config = dict(
    n_kv_head=4,
    norm='layernorm',
    parallel_block=False,
    init='orth',
    init_std_qkv=0.0232,
    init_std_o=0.0232,
    init_std_down=0.0232,
    batch_tokens=262144,
    seq_len=1024,
)
MLP neurons of a small language model. Each row is named by its layer, matrix (down: output weights) and neuron, and shows model dimensions 32-159. Each number is 500 + 50 x the weight over its row's rms, rounded and kept within 0 to 999. Numbers have three digits each. A neuron's up and down rows have the sign that makes its largest values positive.
A block is one neuron, or neurons of one layer that tend to fire together. After each block is what it responds to, as a language model described it from the Wikipedia text at the highest values.

L10.down1278:535488420526554534435483454581448560571496417487414544513439477586528560446451461540561554423520542562462528501490462488493481461487567494533487517509583464576489555500519486630427465458369527511565399494424476474452533536619428501519514516491455517475525493452554424529499487527462488485528416556484593468589419464496552543419572534577460389543563485531570420583433493479552489498491
Responds to: Word-initial letter S. A lone S or s token that starts a word split into pieces, often a name after a comma, list dash or line break, as in S|ally, S|outhern, s|ense.

L10.down451:531466411509553595500490431521505511499383537511426420569572531542467541494449510563566549523471574425541533518589483492498479453516589449522430524500554527417423450459452470486440549496610377483515561571482359576502579451516497526539515528552520498501534451561437566526588429446413553472492495509514543550573507494460555533596468456569547473531404536506463488554501477569439463459493
Responds to: Position before a number. Spaces, commas, prepositions and "and" that come right before a digit or year, such as "in 1940", "of 200", "and 76".

L8.down110:507445558523564507463578527486492519463525484459488463540552501495441517585492552574496434489474526440555479492517427528493472542518448400426542525435465542493499505566488544517436526520442466481457550564515472378500520494612499530529409550510521507499423485552612534471445529540522535517509420553427526542512470477542532505517459546430583457488464369555496452456483402615424524477483
L8.down512:509537525453524448449429430506503578559606450519410375480539488525423459405517517409439400443479516498533485501484571550454471550589600619475568509522519515471483525504477490505489530525536444530542588488522469565581526540586453526475563616478469494510515414564513485589545445484569443527493421484519488458587582466448481501548577476464473472506544421467464505523555553451542536466477
L8.down863:484473417448488584539414510483538399537587588539476563443578640501553392468564437562481446518472501430577520452475442567467444436468500517505522496559406480475466481521568507461504534577456484516531410494471617572446547518619442444446455488579464447516514474394553509487467491473494480499460566582483504507551377425578421551458540550536493463552522451488455517494442504406530514449560
L8.down921:478515520506491432434505534518536552432439540460502477421460460504530459512491560533509559554595448524444550497547477385491573594552610467504512519455618446436490472503482474514575556460488537453466529476489549544524447466441559508494605489591413528468393458454543540559442527394577552473478513548477535524514403440503529493495506472472476478455504363486417461526609488506486463605483
Responds to: Clause and aside openers. Conjunctions and brackets that begin a new clause or aside after a finished phrase, such as if, unless, when, and, or an opening parenthesis.

L12.down72:495465460431419576527497464411448458481497597562472524501545432509519529507520555543492409461486557486455542503536483476522532518517598550511535463516581486461510525488363438513526563471469440562502477478594399460487493435498574553446494556410403517543475443533511535488491426477511555556470471412538499540476453452477473525576400549444482487558493511514579528622507427511546484378517
L12.down79:499507549591516489468486526494544495481487489529495469489654533523444442476470496480465450470509538571527456508506389459513543571532526488547490467490386508498472494519569556530542441590482512464409505584466506564439512510374453519487540502493488489482464501499554397503524557514606431531574478419422556500530467512479509640430515512568502487496440495513498554615509519552446538583482
L12.down292:533486502544498455409490342440476536513488535512550483502426541458474483539524497508549583476502755444570558447515590512474535512457513503514489545520593480453500438424499522462536563411465523511539450632429510471493557493466503511484470525487473473494428464571480531511479432458486527476507564444488557541497473643495512537523458488511575538430508473513400515595497489499493548512471
L12.down300:508505485495510504454615570528524523501454553433483488534501463512432540486487406469430420491498366633453541408490475506560570473466453417594521586462384512530531482450493430427464509480427615545629446500514448470497560569466473464476566490450473581469493550489528545499546498488494557463500463518493447478522419476550527517578407504473465506535515534431402416455571507498405395441436
L12.down476:477454537541428494603483545484552495496516522527441530473454504434430557421492381566487569423530440500465564538449545526449454514528515585405440537491551541555444543579590467494483468562549459520534516596598433482562445518475478567547541480559513450521440501557469525461570586511510462462540598523583576462454480494585592568511519490433490564551489569535495431519562481491499478454475
L12.down488:569451388467552457592461456558552489433504465563567543510416488570505545496453485608520546544573460515464539503537515452551478528591424472448578539531521397502427534472475591459388498503510529538510496498548495565603536520507423511469467415435466539481516498546440557544525484455498481530574452433511439445475424476451496473468467543465423502530359460540577455501652563434542531425519
L12.down717:505518393525531518565558483518555458545593465464521429408458506527522495601522545520483540589487379471517507562507487540520475477470530464516538535539500606490526532578449519539447462485605550505559396472499512492510521557512458491489561473560574488524451483450495361536505546483496534562521509520464397372554492464491491582432479463461491466497485584510488535460555527564417544576444
L12.down759:483505575457580563465591401493489537553563492498522551454609471437515538591503421512528567504501541501394383559503513531520510482427504454383427464476516511499558495528471515565452358401459464505491552480433474451482403423517507528552410554448496503444498522437499537458489455601535392497579528538586551471501417418523515491472546540451463426524494531549470510481501447475482477485507
L12.down761:516431429463525534484569467477572572473565453533419530493442498432491599491428450506539543477414585497417549533490468482551490487429484493567500480516496609516484518541493491532519457540478504486541495440435486491455563599508588475513452499485602520450451504475570468485492579458447432516498459512509514547534491449418420477521454457515476427540488326470612384531466456445458420520536
L12.down777:497616563493461501513438467561575451460458508485508450532495580512447485467420496542452552557449532518461504504454471430496519443542495490593481463488544527503594434489521502455537449509452382424485570450500474444485513456361486500527493500487508454565474473532530502473597522430427522495520503512474541502517533397492522531523545428431486440515381522487452418484383551497452425499557
L12.down788:421549461486546503499486474504495482460459523613500520502431445532479443478510583505542445440471509535489565500571529435512477444464627488454554486496463448415509483468517536539445481476538474502593496539565509453494512546545480394521558496499517490591542513439560492492473436532502464610549487530459501472499505506538489479452548462534460510419604459483545332510491499636474520508458
L12.down924:644416467520556459477533558575462400551433451522557424509593506528484507455568482454487510552519656616541515544453445448457508429535610526501435449567534520408461572504533541586510539493488413509494504424513505532560431572524481416490524464502517567424532608449475608473477495583429441494500450557430539530553396534532505468561569473502491465573562410595452488566447575391527460462485
L12.down979:541461476455591500464541616461430527375499498549477492407565563499483553481569481491570484488456312481545437533459522518500448489576548531540571448524540557511438480506631498554500415571521528508530440596489587448504527512438375543555468523525389529528481472588446452529424473560509491450516461614388509433486439427505583494485494514487551447445500537555552535546479508528510515532477
L12.down1075:431437545452501576471548600498534519538469478480443397471488522464550509541591443534565605543606598502516537460450447514573517499479437497460459451485504507467588502455464432413456461491458501507495434542498425448574523446468564518479577636534510550511453484529454609415449522495461470424514425581468529484591460491505510599507488504552530485459510541557538397431559530488514490435542
L12.down1079:443494455487455504558518450535516501424441491402457468504509475466511541586460482581472479541501643476432468564466411623438522550452430544487526479523522601531565578475498438502440476468515610461547458500495486466502587491465454604530533551500501484477476487434576530432478466552452595473445314560502429438554494507499568550558612506509515502439398459511527495452484527535590530429490
L12.down1160:447569477554534478487414462495359577557540476445455484441565481508507487507519563413518562501478473506545445491521520489511502554431576535506444443517492438451511549535517498459614451447561421544527509528462474589480509480570499469533484432528500513411522575478493531485569511544554511534540529501521485523436454649489550469575451471505474537444541476534533464550416520533621414467528
Responds to: Word-initial H and S. Single-letter H or S word-start fragments, often split from the rest of the word, after a line break, "and", comma or table bar, e.g. H|ungarian, s|ensing, S|witzerland.

L8.down35:455581468458501540508477501448495520552493468548575507505408548522471494519434467552535533461402413494531503382508413468445473569492471403519439567544400601481488463480467578544532525448432444531561480493595473486532441505408505537533479529490472612477526547527598515449470443450455464490495453456545578603434550503491467550561446555456508500498512465566466576509491466574482535499545
L8.down932:463550567499485532563502468467467459461502459496536567526479455453497511461535435537492458522531438498500622527567492486466478536524511514453545443485446569418525558485493423521527505463551462471541527422456510447502538574482485357532465551479519504409416512470581515523447507541566517468464459586502472466526441520505486547528460420485546522456507483456459519501482532528528479466501
L8.down975:479445560475597499487475503502475445570557533582438533463496413470521545426508512491464507523439340476524513532557575465479499457525602450590519474522576492556579539536435456512490409607470491504506498408448420472520535494485461482509516517512491526480468575485490519457467550522499449593605426465481485570491472517526493592533449489428531540529510521523536407511589480471573518472528
L8.down1255:551529445481577399536537485528539490541509518587489569484514435498527442499505532546459513448473606426566571442502455502478486532523492515498482532569544447495445449458474480545449526380427499514415536543573540528477450543519562539500572521500499587476468489596491445537515418466467549505516482564508485642513493451420516441472442505474491504544548544508481554456524528497539545436527
Responds to: Initial capital H of names. Fires on the first letter piece, mostly H, of a name or proper noun split into pieces, e.g. H|ussein, H|imalayan, H|azazi, also S, P.

L10.down939:543527499483408476552576406483511499526477550549490434486484431482520570511506547495507512461471445520464581497512376489610444526530521569439538599490601503524530501547400418471507516478517481528516383550525532510523460494524461546505500514522508525458514474559497446488480488535490403512465419509528492562473451491499573531497472404611480552376511445471492530420486550435460424506484
Responds to: Split-off initial "c". A lone leading c or C broken off a word, often fused with a preceding article or preposition (a c|ruel, of C|ourage), plus split "or".

L12.down12:514476435435495507551538527482462448466492517477551484490530529439485440520507525444526457518522415479451533521506510467558552477523501501522519394517497511464528480506407556512439502486576489407540517529494473452411497482512546463488517487449539462506447435458491509470422490502439419519556449487543411467493533472514491498559443550539439405479449500498504535421553464564464387585436
L12.down51:515602518528573513517475480495475524606552544529467512551497587485502371499442496516551555518619431504497469495517393535525446443442396434419545513492541369547543441468526401462545505470536541574620568436479424526453462545449502491478460509509644512471503557463550523461470498478474518360562573544433611486481514612421427550485533505482468451456562469460499452508509570448466426567473
L12.down93:528478476563518521498513488542559530447435570516573497439492529545566524526442543574497445543437499579553567518507488522521476452482388559408478650472549534521471455592520431496538467540510576534424524597526413506465525550433496539522499547457483515484475451481547456409487434518403462508433524477378565440456488450521422610470607523519501494471524478481525458491530597632477462469513
L12.down265:586514466533444500486495633534540523540532488450444519542519426496524452502540582495514472444434519431512494375419499498496445474541540465480500530482521488500630515548420507494490558422509499544515468423493503578478506528477448476512588503472402531443456587403548546404477497501477353502609622494481453489465421447447481514440467417442569561554529476417527480397441519442529503515546
L12.down309:417444523524497472431514449477553544478521448519457494529540495474456463536531406446491468542520579609570489601486441578540489479482452428492479513459572503528508502523518520394647527501535443534511430518480437520413487465434465474406517531461470472480488479512458501494499445512552436519482521555622448565563449560359411517488522520502542504486432510474552465501509507582471459472576
L12.down621:456570504545483589570472593547496502511481475479450492568480439542452544503439518508495500483466447525412502489571525499542448547555567445444472622504488419414534488504509468432479452497627481478552517549487502496542511529411478508544540489503543488548555508499457509433425550482526416420499507519608559494468450487441474495552473480493557551431606495491543482491459437431537428433434
L12.down650:529475452464485567534495566478403522465583505432504503615438526491423548548503473523451496325505596546500508529438489541523448453527448562505487444535539476504486479481421538437452470507457539501481601450358536538537510467427522543441558501643541577560516514383448520526603470481481502541552521652506447481480435479546572436475538494512472547432507578511482366564516488461500497487487
L12.down657:599420471444551551495505559531526447528575447522461503599545478506436484429529522470529591548481418510512458470525391534445488452551486555537492507491497520622517479514485464629542491482472485509435420400487453550602548466403545362575438506418519495527507533514571508454482453482462516495510482553508544510533511490487398493493625447432426461474440452531402440497493543476544488433445
L12.down869:475570501471521568448521506540464568522535506443488574452479460479548510498548461564500478472492433481473545589472478569458525452447470551490486505552532529428427488515469548549534402495362486456567563462552450526534470432474526538563475535469514464613536469536518596519444577408405441553439475469487557546390454399503506547453562469493423573472463520563493540511548523529480519518548
L12.down910:462492579501460447495493498423457425494447495578602503520510522409467531532441446486455493559536452541526425542569470568470489451536499558469551475496523508474520491517504498454470466584533613497446447570446470512463537453477488507542484438556482477451406514442538439435496498484559498502553525491398425541346461471534426516459485559527569487516517515556474516529494542483472548523464
L12.down968:530490511454568502578478515504464457536504430497498516563435562514564471487480549460556634566426496528384532465539557513426514559401505445437546601435533559513437495495483535438591497405486480510526438435510500565449420464461479515515527466505522546515497517458556450532501516471464571425555592555455340403517548492455443527397520537517541419429504479411517547508439575446437499479550
L12.down981:546422469530485539512473525553457451460523522494496574559432519574462576442481479524483556472507809473504488500532368514434468475514498484491564565487559459428510453403473573499374473433526551536579523415500452577492453547428541524477494407581489507394427507476522510476568486581501467479446521515520525460442494513530518465470468491562616522396505527505494492445471420497467483402574
L12.down1091:556424392513505511385538481513510482500480460489524580466546558641480429467445650493316505551588560515520550495557447422463502470457540524454572504511554596524601582517557528569580585626387535507560493556509511474508474542502452551560573429571470460521454458477546470454437486553526539579511477513439460494499446520380575468470427437505529529492508491455532493498455559524511555551473
L12.down1155:400484516512511520511473405501459583514564580452563486572484504514502460538558446637530475514595463512486395579512591470421509552529507532528517426470524589431488509590496527441511548487474563505497551520549519509541544447472435458462551567477634500401504496512483542465465451590522465371516512539516412568521507562576612569545521511495440487471503502408497450523529576502466503408459
L12.down1270:432503425473448517448471480507531471463503499580551538482498519543486527595471532539494475446530606521533548506478479543505556467464532497420446512480488465452470488494510481501480606585508499496484410496473437511525513442557451526430489509504501488548427466527475531512523498426512567492503454497492513588506523550482510571451441424548531495501472612491467493537581504552520565486474
L12.down1302:506484496598501500463485490546522495588565418420412431456428511540550428474567506477561528578546488414505476490513479545525518527490481498491544589521472466465460517435532446525432425528521583461528482552482622597476515501552380458437445461551459524446493468428445499484525445512456442560541543512512420393551381514526475483540511350465537507473462498491483476410474517436548521542542
Responds to: Word-initial "C" fragment. A split-off "c"/"C" token that begins a word, often glued to preceding punctuation, quote or heading marks, as in "C'rush, (C'assette, ==C'ommutation.

L10.down1089:505522532652396445472545541485511580479436455532491514517531434450489503508589488522524565526520470575586502505499540492464476492498592534522541518585550457541465481459527498473423465578478446590463410557466395422507511494495577512505403478482483529526428429436516475525546544438498538535516450387497600503628528406558546561570491509594423477518467469555516485545523544467374602537469
Responds to: Pre-number and parenthetical openers. Tokens just before an expected number or parenthetical note, e.g. " over"/" more than" before counts, " $", or " (" after a name.

L8.down113:485509604490421405427557470508439614597455589461471523602481506489586460513518535467553519485461479429545514608594403554465467419500421426530524480577468528453521433423516475507557479431532458567518523505442470521511425517449521484458496436575500590466471517568476432523571486565477495520512527500506495449565473551571540462525452588556504485485392453508514535579525571438524527504498
L8.down168:476483496537501521585449457491428503513524502552520435448532550536485495477580492588509547537504552476520526495433476600425542485491506432507519540494593548498433550535474450529567449418455480541518495466475452581423469435537466508542512463506470543456573533519535505463481443394473544553442502481493438388470425551530548467473416389485535381470557504458527556583474496505428467497566
L8.down306:541596512463441399512525441486531495535511546540418556553472497518521508498542554485535451528525668457543476491623461504549454550414522523408480532520539436459451497361462410459415462495497463455473508572601432536508524481534435521438595579498572522420540476482501484463496532572499468461549458539450556535599492542552539527462502462595600422476345521474461503590505390537536496442467
L8.down885:493497509528495630426408525478416539518416538512509495424571490502452538533562572450420489454526582549460455528482532451481442520518500493515469530500623478453507449430433475537506471473562455455467555560509424538541512506545470506522468508544477516533512455517571485499460449499498510481432498462427576487550413554486514524506477504442498506512360433487529484569510529467497498422481
Responds to: Preposition before numbers. Prepositions, articles or spaces directly before a number, especially a decade or century, as in "in the 1830s", "from the 1300s", "seasons 3".

L12.down141:510569457524420530595491419509402480459476416466471572475547472495584540510548572431460378437472489524455527534537536528482539473459572529515515530543547465527516385581454487540481517513494554512492501508490540402606576506422566481516429552507537508523477497477507477521501557513553451484550591578454516519551375580456527506552557520617440438405545518494520537488632534498507517476553
L12.down171:591589557454428452474512462510496398473506449585541567517518456474562520490594534471584389512408496538503472530515518584428506406457553476518527464438575524526542510550416551506634674536517488498560386493457503506578474472428450530515484529571486536519513525612438459596562482630511526557484486503494497556565466553535543555440495518419545514581490502514482540514394492449471522431420
L12.down178:560522501564518486506483492434473466541418492470462581540540479597497444523448463518517608481525540514508554497444546555447522498491592521424420495473516455449510468540539525460460504588525486498410481564532583508437530405465496493493427441474493421462536513540407453525516546553419549546420534561529495459546483565478519583460517420517565547557516542497466526534568466542526481565502
L12.down335:500523469411476466427515443543429549470428521538566498522547537442476452524520495409498428416477412516421545589445641558462451438579466441508572637492484511494491544511496524498498544418484512496509549534528413455499546518506508547489483527510548548519434469568509451507464536435530485479517463454513530455458583481465525562465490541549539520498517475419505489426484474515558537475455
L12.down345:455611434445518563537526559480524512478386439516579518530459469423524459501470381558527466448487424454452516521594536500435480577503522501499485519488502417543469535493504527465535508483510541468478499567510472546542577423464480573529479465528531524491552537452553583327515531402482501580435489575537451534529546555423547474576461526643555511478459477387489532544598497473472517529443
L12.down573:486498550501548532522486528512476470486411483432566526486512500466503579426450500485588527521550523496495552406522502424570515459556548524535551494538517482503578503645507425487498440525564566364533490470411433520509531546432590552434548488394489533520484493513458488468487495573480482423529509583522426505581524473525465491529433454591593445616416495490464414465410399454508550490565
L12.down644:496471493513485553485499490489506512546418455488476551473566489456526518508412608463547414554512296501537397451640454544512432590511508560543454472522569515431528564414399566521538509552526611469472581403569530516564467397493484478444444479434498459465567413465546494463513565439589451411501481488543379421516461479482458446535540450593462506500488610407535511508534460488498506423622
L12.down677:486501519501520485418481424506431485562502487582507548460460501505445553521459461522478511463607578587575463516576465556548444481513507532502484432549569443503414454470486558585395569348492444508567570556426429428474477500490497523460484502465505492440510409534511494514529589461450478488491542421524571612491490557461488525506523557577480485545393465506470498544500501475541550397491
L12.down1038:494524472475474525463615487486446546613435469482494537498437461443567492521440556524550492484478506476472501478531481518534532453572506502548545494478557457564557489566422509537567500507467466439529529467475522445484454498543541503529510549464468535570532496524494454521489475573525483512543573523522455547542438415427453506409462548521519466459510510429585554546556506524427522491461
L12.down1093:522569531454405540455550643523489434555452468497530521454452503494485564502441608455494495528487507492488454448503475553533560460489433549512542511478581421594495521526605495422467526534542500514545539510504413449541539581458483528472453506502493505541451427514518427546497482531475495459528531516518458466472544407489488523503500588515523636388490486600521520407443445517559563562564
L12.down1112:545556539405439537536498535505528514520524440513552437429608469509571519503439435467525610450512479403500539542598457536525520571461457484585509384468524566541495474489545506469489490497539476439470441508470530585546540555590485538511453481575484415473487461473608610507447500499490509463520528515517535523503480512592507496485573457555526486496466478456417527440440462553433495564549
L12.down1130:527528377494579515466487515533457427551490517502501497597496517501502511482467543433473463451545548499463461617528466620590454392490493496488595498482474489521488414522478472453539475571615408466422495529521596474478496366533500516518578499471618535428497468576520455508498460472505506538475472462425477491459525458458495455541496456482507519376434574430484496504487455517555479562586
L12.down1199:434489417570492525586574504531539523466466582458450462542524531452485576503552465438530465564566368509481514536462505443471502546524612503496535637513473510482471488448475524457461512505509509505558440513515416481446539470492529552410554544474582493518414497491564534551507562599489506480515488489561553461511504587502501467515477575403461508553565518495508409469468481567550521580470
L12.down1213:523440458500486538514476488492488488481491433565576390553489387568560515557522481490576584531543461452590509448604541376602431455454521417425480520496492474429478476463492436549495485469482604495401553548471474499564491573583465494510457517420536596545507548485497520368504587566530498538418526458575581434444428479465498488401593389419461445495445419466531566522504576567515503474488
L12.down1230:485530462507471453501476454487437521396454574552408496505553404514502381497413551476459583502494605570500509494468474491512496489433571502480545412517599480515537526532431578520540611538521504403454460495469523535481603518499541515503462469572430474530483534518476513519547432483497515454527464509583472527533492577514529565478504428535432487588492394462431471463458444474563497404582
L12.down1241:409449515510536463523463480399469474528504548496463490449570517503558542501563533494502524463456477501487500495526561500502581477464534545484488537585513428534512505560587582546436479546510487510453502464468545521506421568484537535563458494466594449391480510532448542434543485501504489479416520547562481474543412541460501563516495519555544481549529493500389525514498531539482560451460
Responds to: Before a number. Spaces, separators and short words (of, in, colon, table pipe) right before a number, as in "Beds: 134", "| 2004 |", "extent of 1,800".